{"num_hidden_layers": 16, "hidden_size": 320, "num_attention_heads": 5, "num_key_value_heads": 5, "head_dim": 64, "intermediate_size": 640, "vocab_size": 16384, "hidden_act": "geglu", "norm": "rmsnorm", "norm_place": "pre", "norm_eps": 1e-05, "positions": "rope", "rope_theta": 100000.0, "rope_fraction": 1.0, "qk_norm": false, "attn_scale": 0.125, "bias": "none", "tie_word_embeddings": true, "parallel_block": false, "init": "orth", "init_std_qkv": 0.0234, "init_std_o": 0.0, "init_std_up": 0.0234, "init_std_down": 0.0, "optimizer": "adamw", "learning_rate": 0.00127, "lr_mult_qkv": 0.7, "beta1": 0.9, "beta2": 0.99, "lr_head": 0.00675, "max_grad_norm": 1.0, "warmup_steps": 367, "schedule": "wsd", "decay_fraction": 0.693, "decay_shape": "pow", "final_lr_fraction": 0.02, "batch_tokens": 65536, "max_seq_len": 512, "doc_mask": true, "train_tokens": 546800000, "max_steps": 8344, "dataset": "wikipedia_en"}
MLP neurons of a small language model. Each row is named by its layer, matrix (down: output weights) and neuron, and shows model dimensions 112-239. Each number is 200 + 30 x the weight over its row's rms, rounded and kept within 0 to 999. A neuron's up and down rows have the sign that makes its largest values positive.
After each neuron's rows, "fires before" lists the tokens most often just after its 100 highest values on Wikipedia text that the model never trained on.

L9.down342,196,202,163,213,171,208,200,218,258,210,199,221,224,240,187,222,162,208,253,184,146,228,193,202,201,143,222,179,186,205,156,187,177,188,243,273,178,179,232,163,157,197,229,237,212,203,171,221,254,152,185,226,211,233,213,201,184,151,212,197,147,166,218,186,206,236,194,188,149,195,204,200,175,196,184,182,212,180,186,199,252,208,202,205,172,190,145,192,213,155,168,204,215,174,243,264,224,180,246,225,184,213,201,181,177,192,171,218,155,209,172,213,181,173,239,208,233,249,204,206,214,230,224,152,174,154,217,234
fires before: " |"

L10.down456,142,229,206,184,224,164,221,209,179,174,213,171,247,207,213,253,214,239,196,207,180,222,225,215,231,209,197,179,192,194,187,187,229,147,167,170,210,157,172,158,136,192,194,215,230,230,174,225,216,172,151,196,192,253,236,165,216,214,220,234,250,235,249,204,141,192,215,222,252,182,171,217,163,225,150,207,235,209,189,186,150,245,174,145,188,148,227,196,189,254,220,182,198,224,138,212,213,208,240,195,186,233,168,181,213,209,196,189,221,214,218,178,136,167,207,202,152,202,206,229,171,212,240,222,139,201,281,209
fires before: " were", " is", " are", " was", " to", " |"

L4.down269,192,242,214,200,197,169,179,199,235,203,221,206,200,148,202,254,183,226,209,209,193,247,222,142,208,185,158,182,230,204,203,251,168,259,195,194,192,177,219,225,156,224,214,218,214,227,201,192,192,185,214,173,185,172,139,192,146,189,198,200,143,195,189,231,189,161,190,168,174,213,240,254,192,249,227,217,199,283,201,209,216,235,182,154,182,201,191,138,209,132,131,180,199,169,175,223,197,187,253,191,160,233,190,211,208,254,195,257,154,183,146,179,249,202,218,199,154,226,215,231,174,230,242,187,209,166,216,222
fires before: "\n"

L10.down323,251,203,210,257,179,229,197,207,188,225,207,198,225,225,205,241,188,159,148,173,176,141,197,174,189,195,191,228,195,185,206,138,179,254,213,208,242,190,200,166,191,225,191,236,233,262,163,233,241,241,222,202,180,172,205,182,127,192,183,168,252,199,229,186,211,210,165,223,226,197,211,297,209,194,215,215,243,187,192,162,162,163,230,231,188,162,211,219,187,270,198,200,184,183,240,231,146,192,182,209,211,208,245,234,214,219,169,251,204,206,181,128,223,189,239,165,170,124,220,263,222,205,168,146,183,240,168,197
fires before: " |", "\n", ";", " 1;"

L7.down413,230,233,188,166,204,156,225,250,230,204,172,207,169,244,221,203,186,62,163,185,180,194,201,219,186,197,223,142,228,215,234,206,194,173,203,163,206,195,198,217,241,233,239,150,204,192,201,279,204,169,222,201,210,217,233,236,187,212,225,165,225,249,224,198,224,177,231,237,207,177,205,153,235,227,163,193,237,190,196,208,208,159,179,219,272,246,168,186,113,210,239,210,120,208,175,199,196,219,198,172,168,209,209,143,200,134,192,162,186,214,195,227,220,203,186,215,166,152,204,212,198,134,199,146,219,249,191,189
fires before: "\n", "|", "-"

L11.down182,205,167,184,199,253,178,249,163,227,231,162,252,174,225,171,181,239,185,175,217,175,214,209,180,218,212,236,209,216,219,225,223,194,179,232,154,186,214,235,246,195,205,198,209,201,164,206,185,289,207,164,225,229,220,200,188,191,213,206,174,191,241,191,168,197,211,204,189,248,190,238,208,144,149,159,103,235,202,219,206,189,197,207,164,197,192,191,188,133,158,190,144,174,231,231,180,205,199,173,168,183,195,223,247,209,224,189,193,212,214,223,161,235,214,189,167,188,174,176,146,235,166,160,199,185,132,223,257
fires before: " |", " /", "-"

L8.down583,214,225,231,205,206,203,176,207,173,210,149,192,141,225,167,223,210,175,206,222,144,228,202,203,207,245,237,220,217,204,183,265,158,190,219,208,168,163,193,229,192,204,189,196,192,251,214,169,240,174,193,103,220,235,204,189,238,158,99,205,202,208,195,170,175,228,234,187,162,149,219,180,202,209,230,157,188,174,221,162,172,152,205,164,177,202,202,217,144,183,199,205,184,186,178,175,269,213,229,161,143,199,216,208,181,181,189,241,233,150,187,184,194,161,188,171,199,194,213,199,210,200,226,244,217,248,155,224
fires before: " and", " in", " of", " such", " to"

L7.down116,209,136,182,177,179,200,176,254,181,218,197,188,180,223,188,218,216,202,242,230,161,190,238,208,228,183,182,149,177,171,231,240,212,176,198,147,203,180,173,216,217,248,195,182,145,170,218,241,177,179,201,185,209,242,184,128,203,242,191,203,189,205,185,213,239,165,221,144,239,207,195,235,200,179,127,201,182,211,196,191,133,219,209,204,152,144,180,188,171,223,215,172,195,220,205,218,202,205,196,197,237,203,187,240,224,182,151,223,178,204,214,184,238,209,174,201,185,181,164,222,203,196,210,193,167,207,189,184
fires before: " |", "–4"

L9.down407,134,214,247,219,197,267,194,199,221,191,183,241,143,185,200,221,182,193,171,173,171,229,214,176,256,222,172,239,164,260,171,242,191,223,188,178,199,219,193,188,178,198,229,195,211,197,156,214,188,145,210,153,182,230,215,201,175,225,206,253,224,183,222,187,220,219,214,199,225,170,217,200,149,182,192,179,205,188,199,252,196,176,183,190,147,204,233,176,207,249,201,229,182,188,191,129,201,172,207,220,198,199,203,199,168,224,213,241,192,179,197,212,207,156,178,183,166,173,176,173,182,208,247,236,226,232,201,235
fires before: " |", " "

L4.down31,218,232,293,220,207,198,214,178,142,162,176,234,171,202,151,186,235,152,200,220,241,231,219,244,207,117,185,221,202,149,204,243,242,212,218,178,211,144,229,231,247,219,174,168,152,251,175,171,175,169,181,210,192,227,204,202,248,193,162,164,167,236,225,224,247,185,199,237,200,163,232,226,240,198,210,277,239,207,197,179,134,210,170,211,192,218,164,153,131,148,240,190,210,190,249,205,200,185,159,154,223,148,235,194,226,220,187,223,215,216,218,232,172,166,176,107,142,227,152,168,226,126,166,189,155,267,244,207
fires before: " |", "\n", " and"

L11.down411,235,217,178,172,223,202,131,169,216,235,238,197,201,182,224,141,147,177,166,187,151,156,226,181,226,261,140,229,230,203,183,191,221,190,144,209,187,197,172,205,236,195,197,172,171,206,213,203,183,251,202,150,222,188,176,255,185,171,208,154,126,206,202,228,214,185,189,226,183,225,206,188,166,230,179,224,152,145,191,224,257,210,203,195,198,153,215,164,191,186,174,199,124,129,212,211,219,193,228,210,185,201,249,201,173,201,211,216,266,223,187,277,160,218,231,169,183,224,194,202,130,194,244,206,217,233,145,169
fires before: "\n"

L5.down38,174,237,203,227,170,189,229,216,216,221,218,187,236,216,213,190,208,193,220,170,160,189,243,239,181,223,173,126,255,254,236,174,166,220,157,268,192,196,234,224,212,170,209,202,188,192,183,227,247,168,208,241,172,268,218,168,193,130,226,170,180,200,213,203,235,287,153,244,196,207,178,210,231,212,190,223,212,190,187,198,200,201,224,164,238,252,208,203,170,166,173,200,217,230,265,189,198,147,211,207,205,285,185,113,246,230,223,188,176,235,172,195,225,216,212,216,199,232,193,252,235,239,199,222,200,179,131,195
fires before: " |"

L5.down449,185,232,152,245,206,191,180,182,169,214,211,169,231,192,142,236,253,166,203,162,184,159,247,193,222,163,160,208,255,172,165,159,170,201,223,146,163,234,183,194,157,193,238,207,194,163,231,248,196,223,194,225,237,173,214,200,167,233,201,220,193,221,194,194,192,221,175,170,192,240,223,189,215,215,201,182,229,196,176,196,123,191,184,213,197,188,163,208,241,183,216,240,177,162,203,215,202,213,186,180,158,193,233,167,227,216,241,166,193,169,140,211,178,238,217,252,234,227,216,232,179,175,204,245,240,221,181,171
fires before: " |"

L2.down598,196,232,217,175,197,185,194,214,190,179,195,180,163,196,163,228,177,165,185,268,214,200,165,133,244,160,195,233,235,217,205,228,208,223,158,187,207,130,165,167,220,147,229,217,196,209,231,181,195,212,241,228,161,197,164,174,201,220,199,206,165,181,195,226,211,200,188,174,220,229,202,196,246,152,249,154,175,172,188,244,220,204,179,264,166,175,171,178,130,231,167,172,184,205,212,202,209,190,193,223,202,228,218,184,211,228,210,268,180,228,197,188,259,223,205,177,108,194,195,219,135,199,198,150,158,167,199,161
fires before: "\n", "201"

L5.down416,203,199,179,155,201,205,229,169,228,229,198,221,262,195,184,223,199,202,232,220,208,197,258,199,238,257,152,188,230,194,152,216,257,200,229,205,208,197,183,197,163,177,189,158,183,118,194,201,218,155,179,255,174,209,162,174,238,231,224,264,159,227,141,222,176,206,205,191,167,230,218,174,168,278,215,187,202,213,190,169,225,182,205,192,163,192,169,197,189,200,159,213,237,190,237,202,211,202,211,227,170,217,224,197,172,200,220,244,208,181,175,214,199,216,189,191,104,225,205,229,271,210,201,228,196,240,251,190
fires before: " as"

L5.down576,174,235,202,196,177,212,225,181,213,154,213,231,286,241,228,215,169,189,203,245,207,190,265,211,203,201,198,194,198,205,262,169,170,233,187,206,143,191,195,213,178,190,242,253,231,221,209,201,172,218,220,194,176,222,214,245,203,229,253,191,225,165,244,231,197,212,175,216,192,247,205,188,152,196,178,214,236,183,184,188,215,180,246,212,175,190,204,221,256,226,156,156,198,190,200,194,198,157,167,179,206,199,237,155,218,226,170,236,198,231,161,181,223,204,257,169,135,217,203,204,247,194,241,247,178,211,224,187
fires before: " |", ";", "1"

L3.down351,250,232,240,249,197,234,188,210,213,190,196,159,183,243,192,187,205,208,183,205,232,215,203,214,231,241,187,141,262,198,250,127,158,181,203,220,179,215,221,171,236,188,203,216,174,190,217,197,235,227,231,205,185,249,207,170,265,193,194,125,228,212,227,227,208,169,207,149,206,174,188,196,204,169,184,171,206,172,199,185,224,200,207,227,218,196,220,199,215,252,167,206,170,199,188,195,236,191,228,210,160,235,192,172,197,232,208,197,249,149,205,160,181,162,147,224,224,181,164,234,235,245,165,174,216,197,229,148
fires before: " |", "ullah", "/"

L3.down279,208,209,148,176,207,171,134,198,232,191,257,219,238,245,127,181,259,211,160,208,197,177,229,197,182,204,195,233,175,162,169,216,191,182,142,170,211,170,231,210,217,210,184,201,207,153,259,169,198,169,247,140,221,225,180,212,261,183,224,234,236,151,199,196,204,193,204,238,185,258,180,206,208,198,183,178,207,197,234,235,189,208,172,196,232,166,224,228,198,192,249,178,162,206,205,189,187,154,160,199,154,204,169,239,181,204,213,156,233,176,184,203,131,214,234,254,199,223,219,216,242,172,204,216,201,223,218,199
fires before: " |", "–202", " season", " to"

L5.down310,188,203,210,185,226,209,248,200,179,186,207,186,221,240,183,176,210,243,183,160,227,190,231,202,236,184,229,205,182,226,168,196,148,214,193,172,232,194,217,171,170,168,205,213,173,176,142,213,215,169,176,177,209,209,122,151,264,172,190,185,207,185,181,200,198,178,186,238,241,99,216,217,213,162,198,252,204,179,207,217,198,195,165,220,223,160,182,199,212,185,207,153,165,200,213,164,192,140,227,119,223,212,204,134,150,201,132,190,236,173,218,229,196,164,169,212,182,239,224,167,253,174,137,220,217,138,212,250
fires before: " |"

L11.down80,199,196,212,175,207,199,212,154,164,165,253,212,201,166,202,225,186,164,233,201,160,188,181,189,207,167,173,196,257,189,233,161,191,213,170,263,192,156,161,164,261,197,203,214,206,136,215,194,236,232,232,221,149,211,226,169,220,228,153,196,197,172,188,179,224,208,208,225,171,245,241,171,234,180,192,173,141,171,127,249,215,203,135,195,190,188,184,142,169,231,192,216,206,260,186,202,202,201,173,222,181,226,197,213,208,156,189,187,188,175,137,220,184,279,228,248,211,219,154,214,170,205,228,136,136,176,176,224
fires before: "\n"

L7.down63,175,205,160,152,195,195,208,209,184,176,165,246,143,226,247,197,151,201,205,191,171,220,207,185,218,187,281,225,219,218,225,177,232,234,189,192,189,162,188,147,221,207,169,184,188,184,195,202,224,186,201,232,203,186,159,256,257,196,191,199,206,152,184,174,170,198,183,147,205,139,180,183,195,207,261,157,261,193,221,193,216,143,148,231,214,196,264,155,165,189,193,190,218,214,202,192,184,226,190,193,207,193,189,201,258,231,212,218,207,201,229,216,176,206,223,169,220,189,193,222,250,144,195,217,175,256,155,187
fires before: " of", " and"

L9.down594,202,199,216,212,212,231,222,234,217,192,250,200,218,194,205,148,190,199,175,194,202,202,109,175,169,179,180,257,234,148,254,174,155,237,219,159,208,226,207,166,229,203,199,236,189,189,186,206,199,218,214,223,235,204,126,156,232,243,219,230,225,187,214,182,232,213,174,194,176,160,234,205,174,195,205,235,180,172,225,143,208,159,235,218,170,194,197,220,197,191,179,237,157,169,173,193,223,190,134,156,256,215,265,244,201,224,179,200,241,176,188,239,205,163,196,192,238,206,184,184,208,216,219,193,196,216,192,225
fires before: " |", "w", "w."

L5.down76,198,179,113,180,219,207,188,186,205,227,200,222,220,217,190,193,181,199,244,191,193,162,233,194,222,207,183,163,177,201,169,204,190,137,156,234,145,230,174,204,199,200,220,263,164,183,201,195,177,237,231,251,225,216,182,180,192,227,244,224,183,206,159,184,284,213,189,185,193,191,177,255,192,226,140,212,197,172,140,185,212,159,213,221,192,235,191,189,109,172,188,242,198,200,186,242,152,219,262,198,220,228,192,171,183,177,219,182,161,154,146,154,217,232,237,194,172,197,212,198,159,186,197,169,214,196,163,191
fires before: " |", "7"

L3.down25,228,151,243,187,176,177,195,223,208,190,156,165,215,210,187,276,172,187,260,222,197,192,219,205,239,191,217,225,168,203,150,231,198,207,206,216,232,191,166,210,214,288,220,204,239,175,171,210,226,179,229,170,187,168,195,216,217,193,145,195,197,192,144,204,173,202,139,180,238,220,247,232,267,223,214,214,159,208,227,209,157,206,155,201,215,180,216,191,194,176,209,256,205,218,170,210,224,188,220,225,146,197,170,211,149,201,209,183,235,192,192,246,235,204,260,188,207,195,199,237,197,204,212,138,248,201,203,175
fires before: " |", " 11", "+"

L2.down612,194,226,197,178,189,198,214,144,200,174,166,228,202,212,207,283,208,168,174,250,233,244,218,192,227,157,168,160,264,197,174,196,246,194,231,177,184,230,207,221,294,220,211,224,223,203,180,234,208,203,234,162,187,229,222,201,181,148,191,215,208,185,181,171,222,204,162,190,190,251,132,216,240,205,192,194,228,252,202,173,184,202,221,171,191,191,205,219,146,188,192,197,215,234,251,222,151,237,237,183,216,233,200,153,192,240,279,172,149,223,240,254,236,260,158,217,147,192,193,178,192,222,205,235,166,210,152,160
fires before: "\n"

L4.down265,201,222,209,179,156,126,249,189,196,221,230,189,218,236,196,194,191,220,209,158,186,157,269,191,202,222,215,193,135,235,201,145,208,214,136,198,250,232,192,200,282,206,161,181,217,214,235,152,215,216,185,215,128,198,201,133,227,179,191,203,213,219,193,237,170,217,181,159,217,171,208,147,225,233,190,253,202,198,212,233,199,181,192,188,164,201,204,204,270,156,236,199,221,174,241,205,215,211,226,200,196,181,152,205,172,207,157,147,196,219,250,147,201,179,186,254,154,169,196,142,208,170,191,173,177,228,193,165
fires before: " |", ";"

L5.down330,166,176,209,198,146,191,152,178,205,227,239,205,183,225,221,219,190,68,200,233,184,180,200,215,213,218,198,219,203,172,180,145,202,197,265,200,210,227,188,214,176,208,165,240,191,185,173,226,162,145,265,184,229,237,179,181,211,241,212,137,196,198,211,226,194,207,217,210,208,210,183,170,180,193,189,238,202,184,176,227,208,131,143,170,240,179,185,197,52,216,155,221,191,193,168,198,214,170,177,180,166,246,269,214,197,230,240,205,170,212,214,239,202,174,228,159,176,189,193,237,239,204,229,205,209,211,198,231
fires before: "\n"

L4.down595,213,184,149,229,158,257,227,264,210,199,205,213,155,206,136,176,199,199,151,205,206,194,193,168,216,161,130,163,196,193,146,205,214,232,243,222,195,216,197,206,208,188,220,197,227,240,123,203,218,205,252,173,239,199,198,192,252,200,199,225,171,233,250,199,194,206,215,209,237,263,213,186,177,164,216,178,191,224,220,245,202,141,207,221,202,184,184,274,203,229,248,184,125,195,206,181,179,205,238,200,188,227,210,263,183,201,234,257,180,154,145,200,189,175,240,244,207,228,228,274,212,211,196,245,208,209,197,174
fires before: " |", "-0", "-1"

L9.down113,193,201,204,263,192,223,188,220,187,166,169,239,229,166,217,250,212,143,225,214,190,199,234,175,183,211,228,197,193,169,192,192,229,208,212,201,214,164,198,153,265,143,186,150,189,254,228,232,167,192,193,227,221,220,211,185,256,169,185,151,167,202,222,217,241,251,167,187,215,134,217,221,155,259,221,184,245,191,221,172,192,225,188,162,218,182,190,161,190,178,182,161,259,172,206,161,199,144,196,177,164,183,231,217,243,187,228,193,228,203,171,189,216,221,170,232,209,149,198,216,160,165,166,205,136,185,245,212
fires before: " |", "\n"

L5.down9,228,214,213,202,168,258,248,248,179,213,212,238,211,184,200,218,148,209,189,243,155,228,247,182,185,181,176,141,171,227,211,188,197,191,166,213,204,235,196,191,178,228,165,166,163,181,149,182,193,201,163,191,174,182,119,274,257,191,192,189,209,213,165,197,166,190,154,166,195,169,166,225,208,261,199,221,197,136,240,182,144,141,203,191,226,181,194,230,117,228,174,218,197,189,218,166,203,200,193,212,171,236,261,180,216,267,227,243,227,219,214,205,174,137,222,195,249,167,194,221,304,159,215,202,226,203,219,235
fires before: "\n", " and", " (born"

L11.down349,226,209,195,161,210,245,126,232,223,227,175,168,225,203,210,248,139,287,207,236,216,218,206,186,241,178,247,217,216,221,255,220,170,250,222,169,210,229,214,206,218,215,116,193,180,176,242,238,204,191,235,213,170,212,201,160,188,188,190,199,171,215,191,161,201,179,216,238,219,224,188,233,184,241,179,180,221,185,215,189,237,194,236,159,173,184,213,204,176,179,160,187,187,206,132,233,211,193,202,195,262,213,174,146,212,157,249,213,234,234,158,278,180,215,214,190,224,234,191,219,262,174,163,203,267,200,199,190
fires before: " |"

L2.down173,227,186,247,208,229,219,160,220,208,223,216,212,198,171,191,269,175,195,214,205,177,194,208,171,204,184,213,207,167,215,162,202,228,226,140,230,191,200,227,224,223,235,246,178,200,221,200,231,170,192,186,175,202,206,165,260,258,205,187,188,279,260,169,202,168,234,146,184,175,213,142,263,234,191,209,198,173,197,210,228,173,182,167,177,179,191,229,227,162,202,215,155,158,181,210,236,183,153,140,217,190,175,162,204,166,210,235,270,205,224,228,182,246,222,250,184,189,198,185,191,203,220,218,177,214,195,219,211
fires before: " |", ":", ";"

L3.down143,173,174,141,139,176,200,242,210,219,235,165,225,188,176,186,229,231,159,145,177,179,212,258,228,202,239,183,168,206,183,231,190,247,169,189,212,193,166,197,160,256,198,162,197,171,181,181,195,193,195,219,272,262,215,190,206,180,195,188,203,238,202,204,178,226,179,214,202,140,190,137,230,200,169,208,221,110,251,199,256,177,234,208,230,244,200,191,156,181,147,160,248,207,241,177,294,210,166,233,209,170,159,209,167,176,220,180,216,213,214,278,177,252,223,224,195,198,202,219,184,235,195,161,255,163,186,175,183
fires before: " |", " cm"

L11.down455,157,200,197,228,174,187,157,174,237,204,199,217,213,225,190,186,301,236,185,177,182,205,206,259,186,190,199,171,198,187,184,210,238,230,216,215,210,224,211,204,206,260,193,255,197,161,216,274,211,139,189,176,215,163,169,241,221,151,184,171,223,192,259,178,215,200,214,176,244,231,212,203,143,201,234,174,223,161,235,163,269,217,221,230,270,205,216,170,197,194,142,162,199,165,193,169,167,232,197,223,236,210,205,203,240,192,252,208,187,175,201,242,220,242,168,171,188,135,175,212,167,215,176,197,170,216,207,193
fires before: "-", "\n"

L10.down326,193,188,249,226,220,159,193,166,190,190,195,157,181,239,184,200,200,189,206,224,157,227,217,226,193,254,206,159,225,208,184,190,223,197,209,266,175,223,232,147,203,206,199,191,161,172,186,208,203,231,221,257,218,230,159,198,227,205,228,200,156,243,207,182,222,178,170,193,187,218,210,233,165,204,203,224,229,254,158,189,186,194,190,201,198,206,190,203,181,205,162,163,231,177,219,216,206,208,205,145,186,203,226,217,233,171,262,150,200,230,240,195,215,207,140,190,196,109,218,178,205,175,179,235,159,214,219,169
fires before: "\n"

L3.down245,162,201,148,170,170,182,175,205,215,205,172,179,204,234,242,222,197,175,181,207,191,183,178,152,189,199,191,224,224,152,237,179,290,179,182,159,184,224,194,224,240,187,192,194,183,223,185,240,222,159,206,190,150,247,176,153,229,117,191,229,212,186,181,246,225,189,218,229,184,193,151,229,234,232,179,209,182,173,195,194,181,268,190,232,185,200,192,203,56,186,150,206,211,240,183,249,240,222,181,173,189,214,228,195,200,208,219,182,149,197,215,207,224,205,271,208,193,239,219,215,199,188,198,210,173,232,204,252
fires before: " |", " /", "+", "–6,"

L3.down478,228,222,176,177,193,172,172,247,242,162,199,218,257,211,216,222,207,212,200,201,222,200,210,244,180,192,177,194,222,150,226,214,212,173,205,199,260,191,240,216,205,176,217,238,161,180,216,203,209,208,233,194,220,154,135,137,184,186,254,214,208,229,180,220,142,159,179,206,204,201,255,202,227,270,241,210,205,190,247,210,160,234,203,236,168,153,209,222,218,207,167,218,151,214,245,182,200,202,168,168,228,206,183,184,194,258,215,198,190,223,164,240,255,235,182,215,220,144,198,195,183,206,242,240,258,193,216,215
fires before: "\n", " d"

L5.down42,246,255,164,221,151,188,186,250,213,190,261,185,223,194,175,223,178,183,201,164,197,238,203,261,281,212,228,220,166,156,218,173,207,238,241,264,242,189,166,185,186,189,194,173,184,228,183,193,208,164,174,204,216,226,158,223,210,209,207,187,228,216,174,175,237,181,242,224,186,237,193,172,207,141,159,207,246,177,208,245,227,234,251,220,179,213,233,180,168,277,279,184,182,216,178,201,211,154,211,194,206,189,177,214,200,165,219,279,153,199,243,195,227,203,204,209,203,203,157,196,216,176,236,221,244,242,218,188
fires before: " |", " (Ch"

L3.down239,174,239,158,235,200,181,173,236,170,164,213,196,207,207,235,273,207,200,211,226,190,270,187,160,198,219,177,213,157,197,218,187,180,150,215,202,177,232,178,200,231,223,181,170,190,186,205,216,170,297,236,208,187,237,197,198,215,153,201,172,218,218,237,190,196,176,219,202,181,154,189,181,228,234,193,174,172,171,161,156,220,266,198,211,202,231,208,192,235,218,213,188,208,187,190,280,208,105,183,196,215,175,155,132,178,177,246,216,161,256,219,202,211,240,226,174,172,173,252,202,219,184,173,203,214,221,203,192
fires before: " |", " m", " ("

L10.down446,199,199,195,241,199,208,185,242,179,229,215,182,199,173,173,179,196,84,211,223,180,243,176,143,213,203,207,196,239,208,171,195,235,235,217,175,195,183,169,186,241,256,195,231,186,229,239,167,218,166,240,183,128,193,226,194,214,171,218,216,191,175,200,221,239,139,179,194,241,174,216,216,211,234,214,145,185,219,212,177,229,214,204,227,202,193,214,174,148,146,180,214,131,196,259,218,254,242,211,180,169,172,217,239,234,234,213,216,215,212,217,236,207,225,187,207,196,217,210,181,171,228,267,128,218,237,144,199
fires before: "\n"

L11.down447,164,205,188,220,231,170,162,194,224,235,254,140,164,133,175,163,213,165,177,154,191,230,168,217,215,189,188,208,189,173,188,183,219,226,188,189,237,199,218,195,218,158,259,238,202,198,133,228,216,197,199,145,221,163,231,192,200,106,175,253,213,160,241,228,188,196,228,196,198,177,211,205,241,198,214,190,222,229,194,196,225,138,225,207,193,193,199,186,154,188,263,206,183,208,180,225,199,172,172,151,201,203,202,162,169,180,208,195,243,149,212,184,216,144,197,193,240,214,227,209,155,207,219,176,193,201,194,238
fires before: " |"

L3.down546,197,226,188,209,221,197,253,212,202,175,182,191,238,219,233,163,174,204,200,241,198,191,260,190,237,250,201,195,175,197,209,201,232,135,221,182,208,226,184,172,216,180,194,177,188,255,148,203,201,200,214,260,221,149,196,137,235,214,222,169,149,249,249,176,216,179,177,227,244,151,214,196,201,239,228,250,233,154,245,188,246,251,221,227,151,230,209,186,185,191,184,210,259,181,227,173,169,196,247,257,267,197,183,209,210,252,223,186,200,193,153,249,214,197,219,199,235,229,157,191,155,214,197,204,185,282,203,183
fires before: " of", " as", " on"

L10.down544,190,160,169,206,196,160,192,182,164,200,218,139,196,211,170,275,163,132,167,269,217,178,216,245,245,188,154,223,215,157,225,197,224,230,229,233,179,150,208,231,220,150,172,224,228,214,243,166,224,203,167,244,187,219,175,164,252,241,214,143,251,187,198,172,212,159,166,189,186,201,212,227,166,228,170,172,136,207,203,224,190,183,240,234,188,233,177,164,219,179,106,253,205,247,200,158,194,212,190,211,208,276,244,230,198,242,176,191,228,204,169,264,261,194,235,240,195,165,163,225,197,205,238,221,197,222,199,218
fires before: " |", "\n"

L8.down164,166,243,213,155,180,176,201,175,193,155,214,203,245,183,221,229,168,220,154,270,210,197,218,228,220,177,213,215,146,217,199,241,187,186,201,204,232,167,223,160,159,176,273,234,209,289,223,214,232,191,135,205,234,191,173,215,193,221,231,233,238,165,194,236,217,233,205,170,252,130,213,188,187,203,199,209,239,283,180,159,194,237,193,187,193,195,204,230,171,192,221,202,205,168,224,197,195,224,203,181,138,187,170,244,215,210,224,201,189,133,156,188,180,244,208,193,222,176,234,211,214,243,155,162,180,154,223,222
fires before: " were", " is", " are", " was"

L11.down280,221,250,212,208,141,170,220,235,193,221,128,208,125,207,222,240,216,109,181,190,191,206,193,172,211,270,216,162,287,182,160,227,147,172,188,161,216,183,180,222,218,185,187,207,203,152,258,192,264,200,217,214,184,176,259,201,184,165,219,185,197,234,225,160,222,226,187,180,194,198,213,222,167,234,184,165,168,209,201,202,187,148,199,194,189,205,185,164,180,189,161,208,159,175,164,192,193,213,179,231,197,258,214,211,193,218,136,228,163,239,231,184,280,169,196,243,134,161,227,171,195,157,261,182,224,186,197,230
fires before: "\n"

L11.down149,196,182,221,192,213,154,186,203,250,180,146,249,216,248,206,172,213,200,189,179,192,186,255,229,195,223,138,211,245,190,184,210,174,203,168,252,153,225,249,186,211,140,217,219,191,208,215,212,211,190,170,206,186,233,173,209,190,206,175,222,166,177,187,172,217,172,118,242,147,232,224,240,221,188,156,218,218,232,170,228,174,164,201,186,184,176,171,171,209,160,196,255,195,237,204,215,251,227,157,204,213,184,280,187,174,232,222,189,157,215,220,230,229,182,169,194,202,164,255,178,231,218,234,218,187,213,208,216
fires before: " |", "′", "′0", "°"

L7.down522,186,192,183,206,190,207,287,181,191,200,230,198,205,192,209,235,184,214,196,185,137,164,174,182,193,144,136,218,182,186,188,175,191,236,272,184,249,271,183,187,206,240,192,219,167,198,224,192,185,188,220,170,215,188,212,209,215,158,208,189,227,180,224,235,172,247,141,203,173,150,209,196,179,205,179,212,219,193,236,157,199,192,124,196,190,197,206,214,214,165,181,192,176,176,185,236,209,189,171,208,175,216,218,191,197,162,204,196,170,203,186,129,207,208,214,200,264,218,224,224,223,266,177,200,219,221,262,205
fires before: " |"